config = dict(
    d_model=384,
    n_head=2,
    vocab_size=8192,
    norm_place='pre',
    qk_norm=False,
    init_std_qkv=0.0271,
    init_std_o=0.00501,
    beta1=0.9,
    beta2=0.99,
    schedule='wsd',
    train_tokens=288200000,
    steps=8796,
)
MLP neurons of a small language model. Each row is named by its layer, matrix (gate and up: input weights; down: output weights) and neuron, and shows model dimensions 128-319. Each number is 500 + 50 x the weight over its row's rms, rounded and kept within 0 to 999. Numbers have three digits each. A neuron's up and down rows have the sign that makes its largest values positive.
After each neuron's rows, "fires before" lists the tokens most often just after its 100 highest values on Wikipedia text that the model never trained on; "fires after" lists the tokens most often just before its 100 highest values on Wikipedia text that the model never trained on.

L18.gate846:496559466445512546539420513568525573464520455510516539467501455443490491469394399537453451550481549519559524519513576465507547579517468465468551528530550529455437458415515601493464421497516527589433527523542531418513561422539502464418507545517518531596519629489475540466479498536482561576474464481547496575542495476474461481513419508502587491395508466511482557470532389450559539504464466493471494460499559458476528597599454501418461536423517602431543545588459541520504542557498557559554566509542567482472499483506417590566392522549448464410483487547453501465434499514411594484
L18.up846:513553527587473562541480457507518524492492494530424417487481504436483532485507538511448557511536546517423425499471505532564523484484534468449532522412531502507485412482454516512468385454531478539393452468547523464480528506457489484449431546547569473539474531493574546516454505481585513540571614446519507386543538421579514495486433466452501468439561470441475424512580543510533593442561532462529483477522452460436388551533461420506474431424508632459552532487470448465408469495505437480509523491483558478554503491495517594513414468462514480526559510528498454496470478587485503582
L18.down846:528541578484480510433433500538537620495457515428468489361473514553486481527496417541444476471494443558549507532573413478490476519503423484549504564547496496523402542438474569526385513523550423486520561484544486432456505526534391454438510469435494520483489449505455547441488488474502471485470480461520461488467462538547503508528465587566546423477580459570476557472514567507512553498499514514559463563473588516477582536457505549479508485494570556451432490474523495478494460489529487440456508578503447577515556509503422544542480502602536530459434483504414530456432621488437410434
fires before: "5", "6", "4", "7"
fires after: "1", "|", " ", "0", " |", "9"

L18.gate1010:516435472514498516567473429498492476380454457462487567459467491571525481449418455493528512506480612520429465589520412510524517533515524529560648536510550468542514624556483510592608526496548528492564472498550552554520525601539504530582505565448481485453503577527498433527503460502406432511563493437506522498445490487553436547563518539534508544518431480566374559527553515547490547476461381456520475522469488429551612531541484465537453541539508511485515531528481550467439502544463571466500524561492397482571499445342511408521473517637464507477503507528398523537435517517496468447
L18.up1010:426550525471463396469521520518458453439484556470491468407475478464559501405476497568409549465498490555499534469600556579402424501573579508552599451574445515606477531405526521482472512552462477573500416573467547496428471532554475463507516509539453544452468477387500444542434499527485490447543575571589541471453619509508477551616528607481458524523405479466521510458540515636532540442563589446487467487404498458472487570578498468540471527484493445552529429515480475470514448455429503479497504488499521461575491453447527561528433493571597540477485516635517493552485489549502482570
L18.down1010:491477469544534585595549498442465506483519434490510628441500511570562461558487519559539533482544547562478531426473402376515483475426483481450521519524416509460519458433395554446488567507495520476510533621504521529559553540524393472512549421498396453480555519504493475451552556378421495517555502492476537573421469458508446517497536492530437394590502492505514578484440442566441564502491518551611566522528495512581515456413443536411489616520493464452455490426550513683499536533540474452449536541448514528530479417347465525495430586489416470450529508477481425538430539450394502460
fires before: "1", "0", "7", "3", "4", "2"
fires after: "1", "0", "2"

L9.gate729:497448547429457529528507486507434453551476455374479546580422470552522546477563462530508439460521524497553428530517484523575527540398502559495431483487549505519522488455529489425554473468436499490562457577499542494487405445463563514527523554468550433484515587499498385523498510527582508519599474438512494440526488450534474546484441579562485469464520479551401498447501442489488487531466599614481530391490527477624594482479519465515573454614572490572452497535442477450519455554553585489456502547474451442502468472534518482523421487547424526436468538516508480421529423473513529426
L9.up729:514491491403524512563514421471439520553409483434503513530509562514485507396520427547552522458447467498472489447549532540584506544429488590502410434370607462555432507568557453414470541425551557530585573465431512520397440572508458443518555514519500436473443441565399460510526584515477486564517578557540488535541482423529477581469420540531434459383505517501449589510452567436454463476501521519535510427448510579555476414465451514441488566578481534508489467537438503542506415488576469497422519565526523436471469473581481458461415501532493533538569512428525457521526497571533561458
L9.down729:520528420441464528498508491424561427624530471424563476520560516504504531437507458539553640438495501481515433539494588511472476535482496515474413498411503505496517597565578517491420547474555554527482499489431490544403485521489478453505499585524498436480463487449409508399654524527451467515421478536464560517449517498468556474461441498508479427528442518449488631496445527372489489513493547530573455572495527543497473443523512535564512463448472474481534625479455613656525522475499406532520466475559476514471477513434533540431451450540610494505592568519452489553490504538605505532
fires before: "9", "0", "8"
fires after: " ", " \""

L11.gate805:483342443502442501423518547586493544466504453499505554517416489545508491524505554479456450436539449513520503504557520470501460502451319531535576520529495396563585452506531470564535439461509458540570438502444488430548382485454469513525551631516471512511555459482502542497509585498464472518572509563456503456499488506461482478457489510603534562488484540491513519409544601543543521480429520471464525502478651504471498481463515501513396540504519574480519408455497492469429561538496527429523433464401531490537431440569514544498526501598604513501433504413487549441513521534465517522
L11.up805:473498514363349559453485547606539502491558449496505533541480469504466540528531513542492538534494432546455542570563511490494504494597506490501547440483510455458435508544527521482562489448599486518533465466520478605511517528550518496545519480556516501597480541501406485508552513456507497578494455528504581465577483405533474577499476530476534606571552540429479547545495619466515519508504562557520504405463535633554441482599402601567531449482470485492585450524561523528488543504439486489499401495432537414479446531490524446538403496522555452485492469442536495492466587486624546550
L11.down805:538595542423464517573437446459417571466459573549486510511534649451527423514567431377501442565465490449543499517461486548553497483459496480542581498523481478479460520582415518445436516549472436513507583572538549430492524486483460421471452507525521538469455453482486479497525471513511463489435505529509437585569518509539603552581499611445403585519428513485436483484522483546546400500586555500499554499469538484487519519462556499390546544511607497576463460497528466622551467439372489501530478501530507508450554553488470459549560538503548507574482563579525447468508521549451519556
fires before: "1", "d", "ad", "dra", "b"
fires after: "2", "ak"

L11.gate542:414489511539482471577539489487545573453496473544493601492556573432399505544431515521506495434471609471485482508462483418517526528351506568473549499459569442495627483378440549514528585445460496494593509483578470508549462501528528566547425476430604479476524543468486576535462492490520473534510525467458516504529449454481551618546560468624578504415580516655518468416531543508583449470390559458447489515548408402565565470457605551449620492457397445525443587408538480470573516470499513518441400497533514532562467516480492422519528563573497536458503508503452532489500379495496531491
L11.up542:433473462565559442522516401471437454443394537441470493488486452437530461469535542523537466403486546525529482477463521567482463476514519440429477559467549505488454506526577441584508471496614486514519407524510541519468500392521494496574513430510486471447574479453459589519462480501456465508511468425475459500553474431489513469459534435446525539538536540486481488442465575531577510485534500489476411539470537429465492480499530488464482500520536451441465539499439462505542470511522564428383512495385510515360492460438445536482441487528500492515515550556404474460567613469452538544
L11.down542:615484581460470483553542440493539421415472575519508501595523507454526392543522456530534373495482488509483531498504492533480549463457523586435407464584471520501549447476543470536393503521520491446449493525571529459469500474550595512559432558428536444453530465444475515465633508481538512474493516538476562537524417448542529471504413523483593412521515551613524505441451461475564450468438416511400537501586474481411530402459526528499574493475478535520495498424441545452550577470476495488569510574536427547469510530494581533563450495556604497575504555543510602460475538459454500507
fires before: "0", "2", "3", "9", "8", "7"
fires after: ",", ":"

L4.gate759:470438422392566535523441508498487479547506536553504431513560518537493522474532524494501462481598506507547447487466526568533454437556474538556585527521512482410455537443474479465537505378449497465404507552507439442493424436536568510491483510447486547498525519480466565535525516481453552527445429431541545558544529444381545540417390415531522476447500521489578514504526559558490492525432520587553439429413467454552486621520503388481434553503489458442496573634514491418568467603582535501524511430453490467547524628506476488570487460458487404453610477443533505440484450544567537450
L4.up759:540517499435502465487523525527437534393458480565491516558506470500455441511468467450531414506507604579502559497531465542541405446503482482422496528440491545518579502428622406528452472499528522415485417496550553589401501498584487508449459475582367637496506493457440434517482551502522534539430510494491527455364527545496532406476485485492531478634514517500500607499554560564530592445498457507468507522432550449546498527606544504508524457458537541542547581454477504505530562512460524503548456473549502537567398577523449399470521529530587518528532497500535381627494441452476440443
L4.down759:488528431483490560456435500480487560430451433424585497460411485453579513396492539434528465497547543438511547432556479498403446527411495543474471452558530611479410559506549548517542447584445483496510481531474538449533537554429499617511482577462473484597390546547470552452534571491493421449473492544612571430596480387487402562480521510544456521462600535479573467506447446436489450485433519479478512511505501560507556471424469525480527478508430498545578401496510510508501492489572498451515535462467515428490452515503522549478558526488515423456482513487422515429491501506468494508
fires before: "1", "2", "0"
fires after: "2"

L9.gate312:513475501447477569517498501496503378409516488560503400516507573506508516513574442491520514472470469462501490469503487574509482454526478480466508451565530548467539541474503546489537478589495459520582567491494476427518473381457547458505544577518480544433475538488564425507409468396494579489485468428534482447536517557430456577539540562494401555489598492636564518463514574572549452457579484481521525402452492521502461530548481515487520563646598454536456455544419537577464503492495579559551395493470604449419530505438577435418547572429576527511449454562514491482532495575461486418
L9.up312:456432444524520490498562538553519459522496482583525506454440579490424449533393467538441524544517556420480566544509523429433508455472484499465491429491494471422481512503538546554583557550626420485477486523512478589463556387434548464582456491506491587511480500532470494480468531438486513433465486495409576572431449511498545596445401516404522404509455518438582508505584512602490532394521484528453480554523613515521514589548575504550517502456480430475487505617477535454532545444519520592550553524527485581533472608535533444493458435501536454450481641525521555480451541505479466524
L9.down312:571501576518500453458387441460525493523481517591506512583431463510509468418561445441485431488556469461574385452451476469474500551489491466483469514473472445500553472527441522526516483514457506444413414453528512478535511552545556518438430526528558440459540508561494477582518487534471578484406506543477488581561541528496460546500543464509500532408498482532505436551487563525578557508446502475592542475484445414498560518442517437506521523487471545518454469521473484713515427495565525424436485428414518495518450557437441479547447587469496440528531470506468541559588475454496505624
fires before: "2", "1", " the", " "
fires after: " January", " September", " May", " Battle", "1"

L11.gate1005:505370471511486498433494507519512482435462480500511542573520546534481469452518521579482466554549467534508612595498543428451547522549532535455422530542594509527480483539507528513473406537591427562518546567481562606529493456509422605403496531441477544470440502529477525614466515504462572543484514483554535460508478527416509557459488550505441613503582478621542538462566469561496407510462470520420438464526481514449505517544496582481510481461461442558495406434516554492438501573540470509506452424575448529538485523506510407521662483445586477482433536444433474557540478508468442488
L11.up1005:527389494412438487526525589461544465583402536587442504475418511618541440525563484396484475456529438480525548541400511401561507526498448536473497573520484456425548509488461565486617550470499444562576446536496586448533526514461487477463472440582517443504453526499570430509532501625536497442475574506539618502533487667450483497597544503459463488509531505609522479419547530574409439484535537472539537538512511510496514402499436531536524470475564529607525492481475513533468544467427459512494540580466459508512469509511591456555544485549475470491477511454501533554537475486503533535
L11.down1005:525480401483430503488580502482541543557476528531510468456507478565541459544554523467505427437497503542524452465544458531497452469501534571512448498529418536458523519477521549517510446532468491463428435412520524471538491496483498494565531528492530517463465528464484557490497480536485443493425494577521571536585556482486602436455485487368401461566537480536498481518390463517472511528554585492550447464472561481568586474579495556498545569494562524479519482629431532615549443515557415468421522524517512496528604480530559529477519513555517517520485543362514469502527422515418512514
fires before: "0", "2", "1"
fires after: " ", "\n"

L18.gate888:525457525408468493486489508535472557537540571519520532548522450501418488446523485531514543532562614581631558438453544507499453613591497539460532642537450576426635455394470470525572602562432560574521424453496447437554487400548611487482500546501441517496524483446493545581534493516515476493493540490495478518478545532496562504581477502564487530407515497628556556472561579471525462567565434504538536577522534559550561513509470502469448504471516493558423511543502406478467450574456510488483566473459498561438441466546452460534505566568512549495541500458479448534455450434452557370
L18.up888:559387557420422466454515517481484525469609549570504438510507480512531523493560470545482528496572430512527453460446424469552529533562520480525539551487574502508491452532531468468473488442466525575607476514530456480498510555433450522499449458494520472565467564456368436429523517419530472439549521402487525551569552450522463494471508579516458501518457504535579532467530511489429527464523418530514567589500510402481496568500510497518425501501514492532459521628480467443441456410513565520507412484529396465508463463577501511545499616527457514509512332492520510545511482496504577507
L18.down888:447528521430639520604557468465474493477490549512497561482571503477473463484516591455470524525473552461448454573514558551495517551430445544483502518544499448463515569496455563482462523488545519468500495516465499411578608436591519565543387484587520500518540354478450442424492443588524417498576540516599491490486508513498521590502432569540427394514482517475522481483468490439542508450551501470521576549463545498531510511518583559602534572570442495503404563484451477558452476522598574473571525445483458539536539525476480375547473496511533498529494517432505443506556500475516463481
fires before: "1", "2", "0"
fires after: "2", " the"

L11.gate641:472453537426505561434482447640480469550527469491467528490480441471489435555546485512462502556541571558538500520504502521465530462543528522548476538450549588500464507572388517557545474507392432479532486498489429442567508484433503645460518404567499484394483448500523422579525365593570550558507430506452552553491589527565472501540543489444540532509493499599495432461527411505493429487416516533403546551461501469534531506509533502535528558473546511618496564581445461418456470568464570482516508559548519577508589403545503470568500557480491602464521503507547536487599466462495440487
L11.up641:522476468499557519460495456554514526544449533546466489479563581377483459499477545454553533534616488422445418515511463549457422510637663475565526343491558501452528435462484516573514400432519459469519523456573443473480470539549508491523469467451475574579486493513490590518489468562525475507546449482549530502583533566521540528579550437432454554514500466465532554484482449561578467436610552533490462536551518421495499542445509579609524496438487489560588562467497439488537472595484515505490427486497461529421581449502535527516569525552530499486572517548473440541533515503531466650
L11.down641:501587509456547572497503517568542543481431564533469530458506565417468448482505514488527500515530529546454523503598562588472413503487638568614495443545493463468503484500427523567487406460592455462517574494523502469488550489445465583574458507454472496509491524495630502486439474542563443525455506493543518485529474514513523519504604477501433568541418540495468548449473474534443498456568505520370540555536525489543569545468465480473489516476511480515497534556525476254530494504440512539494508475473520483483600432540502458552532505538519552441484493477503449465527498536484414627
fires before: ",", ".", "3", "4"
fires after: " ", "1", "9", "0"

L18.gate787:508539517532532443556474518456480482497447534483454469492475495486537543566471434560478449531607412593540544437511480565494469469530423527461579476448476451483577546535514444522484606523463459457508475463496534506549516434613492497414484497523539410484578569466535488520517482505501451494478484531509487466513513575396490641469505482533534559439500460552493499469534538399583459452525438574479553504502469515528508458534582494450444457473561525607565534470462531534528596550472563454531569550551506441501513496470482498553436597533491532467494448555491492538458484520417569522
L18.up787:469511465525461470560494466569396531447486429577452512540446392441604528511471477555549489439532495510483510405469556504501499433537458541549569559536478431440527561487540615586485467505587474489445531459615529516542515503509512528478470493494439476526459398580460456537469498465528486480482506515434539488545460464496482563442495427503488488552479496537444472495545536669374532485595616546530454530601560546428467530477498405538468488515499564461414471515404565465532529462452503379466439412501522460438445513519591387514569533454422602540483608493502532531478489439502521410
L18.down787:500572505415544536536555506503473511531519543518456495477419519522474503450508488359497529584461586484625398598485572499401550447504544536443395554470473555364612465453480459419566561475516504523428522515478425479461549574490478626486524449527459402540530534449585557559422358540490495498421528566545495412481457514513470508448434486556454531449464559505478539556597531489459456501441444490466500481374534482480506501396514535507518519452378593491539436503506562537479551484373495468465563503462565543423536486485582502390592514471480426410526532470554447489537529476507541486
fires before: "-", "\n", "|", "The", "==="
fires after: "\n", ":", "s", "=="

L6.gate853:560456460514508588449545585415461444428509484546514487430525427445542495466550484440489520472521486514563461547538546515464366503458527497532561462479658528542519627532492493416548501417502521498542461607546450438513514483530558571568467516525540525485467578484547495487421554472495415459500441432524567527490420470455611521528462525523440505466546533497446514520485516527477449472444518488526564502521543446617555490509481581445572487483491494542508502551506509460523513574528516526511455503492414405508501519458499487489491493581480457449417516532439594420525487518537474491
L6.up853:508451528432466440461575347523447407616431539372514515481520465473458488473539563585557459463546551582531535554473573512499514543502467488578531573496407540440565451544513531468465483533516538474574528431522519517421470576505463485504551509506483507496467474505572463529491547516437532498493548476579451454583551508544470464368524539442450602524460487627531517538613589536599386507434473546471447471518510519415519501590484450545429372477596496556500510599433514494505506522455536565404519572554498521504413510518472449532549623483498535478461458456520558566540470536421577495
L6.down853:586384433499527504455475594464481452462502496547548428495484395495482466489514533445475453522636474547501535506503465521503436433458506493506574459559490542569515598549518474499555486527492456530491474584474464460422481541527545445473458575505428505543477514478569541395371520489414502547502437479566587449546532501477480434518529478448497512495568491537505501538523542520523465435440545441493537509500538443525507525508418483450509495540375483408545450594468447377448605492492547527398486526517496446523473550482548470444517532552471541459451529494443567378443460469486475492
fires before: "1", "9", "2", "8", "7"
fires after: "1", "2"

L4.gate187:488506537635593510480462509508492534610598492533413515449568451473494489479437394452516529605542479484502490517488470511493538459467492552460545473413460432482529551529520497602568471375418509500561430438456482529543522547435424478545586549479475509566527498481446566475595461472523429550449457564455479416491428528543566552464535449501536436505535477515502468479566417475514430564501499582421499498459411448432547473517442428581499469551535453566517435414505532498555465419590554511492540476427476481466528420578435474546445534496470469472578516559448588480561456494515536422
L4.up187:436480441471522478555494423439494545556470494465466594459526511510514554487506429481455578499467439532522573478578428470509481434544544495528588422452477580476433615572605397442500541467481500575490431470583469490560581569551661514451626559563531522518572503525541483524483473402510477482545543535489516513516462489481544461509472547500484463511468456450513463495508471418565501490460483511490584452550510437399498390457462421548450467548427460527468431459535527498577493447504523502517568561387524505547473456514515441531487425470414389531524513454528574468508469518458443574
L4.down187:527476494522504510491517557582541506532596503541464489497550454547463479536511514504486480526474467490540483536461523430509509508459621442417523511480560537524457387523493501465453454470527473507509517460524457510608430470584396511473472514534486538570509411451443504463621601522587515537487425499601494560520451511420550472458572372546535496507551526456538492505406458506536462476503479506500546533567498504525404441402575544476586521551437486558502511430513457634407518498512507553448504502554518461527446441460453535528548572474515416625459467494511518445593491522444448526
fires before: "0", "3", "1", "%", "4", "9"
fires after: ".", "0", "8", "5", "6", "3"

L11.gate999:493493493576443552550474466555520505448484458518551526428518499495522461475430472490509476541481537600515548574577512431536534524548520475474411524516474410479512478535465520506528450586463464607514460487424532449533485545495588498441473519554597481481505519475479504620416568416408489582572571490558476459551484518546415587580482542587437534546568485465528562471572458550587488436567520510452475481531531506586575580472575429501543497520532438473529600513517485427570495468515480554464491425509547430573469437500497514595483502512444592471540490476525571488411547468525461459
L11.up999:453573511551445470595492568629511500488463541448466625454437473528531436501540450561461555486500475421480509470467416571528520494421509488463502559535461466494544512480548582498465564573507482480571527424507415458506544491548526495481488582517515466529515466505487476518508393492481388496548571521502437512495482582430555456500574525516413456497543467546430426426500488536526577452477547533461620486515453506440528526458475573460574581555539527447427521456475504529398491550462518539488596496411502558477612487440524465461528454502538470491554483589424504571519529543486472515
L11.down999:449530573530472560528474516541498553428377529530447594517464483528415429449448527614432510515596542450507485555538436530495494498415610434476511475456406538541453633575537614533453566505511556437591436492578487454540517524425472544449459577530497514511528526596482495351552447547485440491519544432553515420487541548584430449568471513539594480514616573490532510562509517526568450442517523510447488457446471519484514474497452444463562500524421503483408598442522489559477485480538523537464572476488476483462605538493579513459538594516513436464547526573365494474493456454487415406
fires before: "2", "0", "1", "3", "4", "5"
fires after: "0", "9", "2", " "

L6.gate273:539440496529550523519501397497497442439483494442507424485417435394510563482558538511546535473466584516500448478495465507436432449534457546506481507539477587543492512432552500533388494608473559491522484548491454541523486490512520492411538425560415620498452469425486484534442483490516484496488536557544361485478464512521499513452449520517527467550451433554525500486543597477445546417526454535512473554513573552498484548491507471598450450568615553460444545606472457484515454507537522461483519553519464494476428510472438554490538588545500461510516538476452504558512489497457573456
L6.up273:494501434489483654458504457482513453470464520502484433503480523581562448493452465468484464523496490447494551510475460599601421461461507494501528558538531573551453527535497452516539485475563466516513501470458453448480494512442509436555434616588485515507506427537592459550475522514471403459538525513565489487474578483499537459560506465558465489550562445503519545457560558486492534475402535516518439577451474478592539531533405519514413544474531568545456520458461516540531496490506449521501565462464397450499486520448460447486502405434467496554577493510451635514542506491563427474
L6.down273:427465461473545484409488538516425537484534486444488517396467465442556517491481439518542499540475509480410511491479474585464518454379461500520510473494498518505414581595455545485508487441555422462498437448481406446451460507507463524482528560552405569544482524520580510425491560478486431478542546471550535526486565484538557502511513442491488408493576484401528610489529473505507475424476575477433529429497550426538538505453427519449518480518468488484653514540545514351415476464526477518404517484552456406492510479462488504470519458532529521513451497516491552562473550533509464556
fires before: "1", "0", "2", " "
fires after: "2"

L6.gate919:487412514475569564569555525437478488527448398421495457553532452513449625408472556545588566450546549670667446549503491539578490562550511489480548538474416519471515522503512513506527463530505578481514560548461511512464421528561557471499557486494451481455576568544497454468502521470479416490496559447470503502398468441535413548496431550468482563475479529535491529547554492552431526476494605557513534428478570422487508525537499509519443470463537418571478458570399480496495509434537633435464426561474488371481468451524496430547457510536484587468479458552429543451493426528484509354
L6.up919:467435468519531523457483525477470551478487467576571497486431491498521504506494514517558445450538503592510576546446405428426475498562438572538584535550555510519532547464473492584582472557488430520537503516441473528463618539424561477459514505456493499490426501421466601513492531531484549459587524441505458510465382512515451596515502561457504522444496557517499478505548589599480454454380534521540545479474533552579490444538497576522519472446461498461573513550510536481497572507546420557520524483476434477554408458520546481358609395484482505470421522440461511526535492508630548481
L6.down919:563501388538506495433539519514528503487471519547503501481464547510500437554499514530537450498547469489490465469430442485444494533364496474592506524599526543622413607559535542541530475494611501515508541500459534497477562568507549525492497484510523511489549469486557510499485478488450470552537517494494511486468483467432449495551470526466550539471600502532519480540483471568525497437501527503632504526541410467486463471515523512512444527439459482459486533508498526687486594416540492490444402589466565481525491527525463513488458500546488456433462570472431538491476436554475506545
fires before: "1", "0", "2"
fires after: "2"

L11.gate738:545446518505540497542451413543497547461524533428436568401574504476464434503440508576447424476582540505613449541500513455448513462549510523468395546465482473499470499459500579411558432572562448543437467514519443430533551554520570458495578475514560480490470554479504487534518445540376462519537521496598447428548530521473510570463502500449591428529499477621573433471468421499503496496501422482464494530480484485573484522498540389545460461499523499517481591527512398485444485404468533602488552508511480578552456463478522469536486495485449393453447399522542543497467482387494486399
L11.up738:571480530542483502601404553471443477546489528502416551500486545479441473455448510480437502463491452491528513535523575519529520477501550457457435542537516391429562489542517555593488458489531569454590469526513511533479581510380436509589459487421533486499528565544463480458520444560457441495519529476543466517524482557441519424488558524389511516580610502515586471521469533506508430435588477509485534527525533497600518490519510527461490415507466485539501505514478539552549408489476503511514555467448516565518429501556526555624482552450523534436554563479487472636414438489502456410
L11.down738:454502469462456496501441609510484479543481526498499536503572500574538502606458525481448533518563489488455561491542499457539503476462460536448467452476471469529473508554443483560511397439440555535534522520584558440516519509497518514505408444434487464590502439419480581512474501530562528530479450498487503456482489445528598517554516450464447460536452519471563539559474495491511503473520411524604487501583546503492525473551523642480629474392577461449403503488585466495467510648452456574575539577548548469497506551514465545529472559521577535492533520494515427578562482539510595532
fires before: " |", " (", " Lin", ",", "\n", " record"
fires after: "–", "-", "8", "1"

L6.gate80:512508543497501567527584583635494518415441470530436519530475509515431473536506479630574454462421469545522468495518503480562447553546501436557576412534473485546511471486413627419502549476559516566459540500435476457486542416562573471476600431542457547479483547442438511471438538432473476465540516504524432499507522481466457449538496461436557589408450487527484471500463583493497526402495584442506424564445486470509480499483484520573568579471489447485467532559468450528380598514495500435397486585474429505440555485458526503539494562506553570508412518513510497509522547450594525547
L6.up80:580492517533490506513497558565581455523468516516573449527499495489508592456471454587558492533441492564481524499510506517473485526510518485387605491433523407554506536479439506479525508474425522575477499495463540505535444413481480426591449524545497550540453373341468561504518466452440434526457474416510443479500506465473456480509496443495517459466448505542520507556469532566452451495393510481502531513490494520475463400343498525486531499389441423508510478492528442505554533472440517558531479479537351378490465566521494503471485423512527540559482560464535508492555422485533574443
L6.down80:513558622434504588566537386543518422486531532509485618465504469546479538527487460485496513443487481522434517549434545537440455506566536575491475542509454547450441545485468442543478511485521460557595500457421476530415514510450447345585457519470575552449546533457508462497515503497494447514481513472494483498443508510486530479642568495487491442517460573557550580452446482541430571524569438408613579475543516518460516484466479442517436497486520517607523523512543568774483518488468478574522447580452591508533466496351414464600544536465511461489486562475486491544502506542511520607
fires before: ",", "\n", " ", " ("
fires after: "'", "4", "3", "8", "9", "5"

L8.gate619:620460474476548473466485519477501499552475472442424468528494438547538489550584508491529549450502510499502468496581475493494435554514510543596513657505478508547475467491535508567489476546530556529490497528535416531502371493451442456513419539470475369527425523506447423534413533459532499586570612443501470483457440544489457489561487536505385543475541539492457521508526497538516460439471518505490569562477564413501571579488499475527491369542569460563441489506496452516592543434522592536347469522525590424550464475423470444448454422422480534435575512501539503418557400514437455515
L8.up619:519491463448613501495522577505507436420416552407558504533508505577512535497412458493482454496463496518495415511553543498509483568511432564546578444520570510498489486506506524556544533509458504430446502497626434432467471505524538540526443536469493498441470469515476500491465457562476516540499556539511512481541529490503490513513489556449452496394511603546459447547402549527581564474440510486553583614399553492545525502509459478537468503539552510484492503549488489489557433525564485553493508542489428491473580477541454418520488390449509491411581547620606418468515515451489465524
L8.down619:514520498481489480494527544504526516438488489496442471486509497550511508485549531519521504495431514466494515540531539556469462475394466577509480456452457489542480485547468500478488562405465463469438562411500608543553492501608518546411518527494436549514437543476532529428523547555501480434581478464498514627440531485498537541498570478579478565581477508489445488518381458553537481482467504495496530436506434510547491449562484495488510567442516463516419456441417534682464467597629521507465363471521466561446518557416471446419495412467486495441517400513449510514436434490557537519
fires before: "0", "9", " the", "s"
fires after: " ", " (", "1", " Case", "\n"

L10.gate343:445477455446555582484512507529451487524495545476580509429469499545428502570471471413550455495583480592472516515583451525527566540560461510567525446661491562528533474437512612480517387565589391464382559512603477532477491552475531482477498550504482432602447482526539454496511510514517554490602595521440511553474583390517533493498510477559491511499528543611519481544516466480453449503457494462535515445453580468502430468437513490431474503462532445488574637540516538505419491570544500613391474496465525504535480439472465455405497562520476580443506535501499530511440544470499428580
L10.up343:576515529434456489388628507566546450494472495550505522418412506470470527487474455547458503576503494480489486559530536487355462419489400443581511455473404543395510455433439497446534454483485415463553548463486561474480427490564516490521463491519499526546587511542513414456550495477524457477498540525527578458483519500508458555556496515452484461560565531542475478461453489547579564435471512532521495565442571464492459601519442569416480541564572520541477567538433503478489569600557481505492577540468455552458465496559558465544542577467556491546495430483548456445514504527556594588
L10.down343:515547564430471557422454502505586512502519536531467573560475466586480444544564560461501447601484496450497446486556547447588410389508465502528569416480559572472426516540450558425476580453490454535502516470509435436469418454516523419530531399489512465501473558483579439539475545528469458452577492560462463586473590508534435512460502542422450466525477536481553531526484441476527497472578594445559505608487529531532480459528465554573481431588498559570466519531507619738545560493563569393496499595451513521438482509556471490537563518451521510479508416549526506379586472554486449518
fires before: "2", " ", "0", "1"
fires after: "2", " in", " ", "|"

L11.gate522:484399372518423502490479515454589491533559505477505468566430519552530478447562487553514474421439578427598503452606489455485425502474459488516437522472509500491498555360480516464595564555443468499459529446520584510444580520509524561497495470527589596529527512415525539545516507534482536505555458555543415531573572483547452476470454498474528523496466453641454436473471594527437542488409489481440484418521503522498594475571470516489552595502434497538505499501451422450523522482463571463586428423494565392493511506498411573517533521454510478441555503520499566528517500507537508454
L11.up522:474567500523479554501541526531525454534487555447531502467464561517588594424523548526432442515561570479554498535506463558370518562494378512670454528508460576556535518487517544535419496529467515476542514514467495517523576549595467498505597564452445524453481504476518579419516549534575484526452487441486558453514428439391476505561450477518474504424456610455409512524513546473520483500543540537493523460536382524534593505423410494496461486547539499486531568514493500497526503549491490427507533492425554516578452403534468568506487591441500506529532507486513579589494438512465508416
L11.down522:491536454514501465581400511527488532502453514485499525488509530475528496429473535557505500464561605523451481488566461574525426518537481647592512527511456557500531571457557463513454518489501464470527533446474452486423484525531508425548516595389530440426537603320569491491562538471504480469505500481512522506499476489477425549452476471461462477463436563432510599502563479511559526462527530456506461467547470573497510462457553511419497476533417455513500582549428474386467552545408541479510511551508530526588541448497481536559508464545556471552518519458492479496527532517485413508
fires before: "6", "7", "5", "th", "8"
fires after: "0", "9", " de", "|", " ", " a"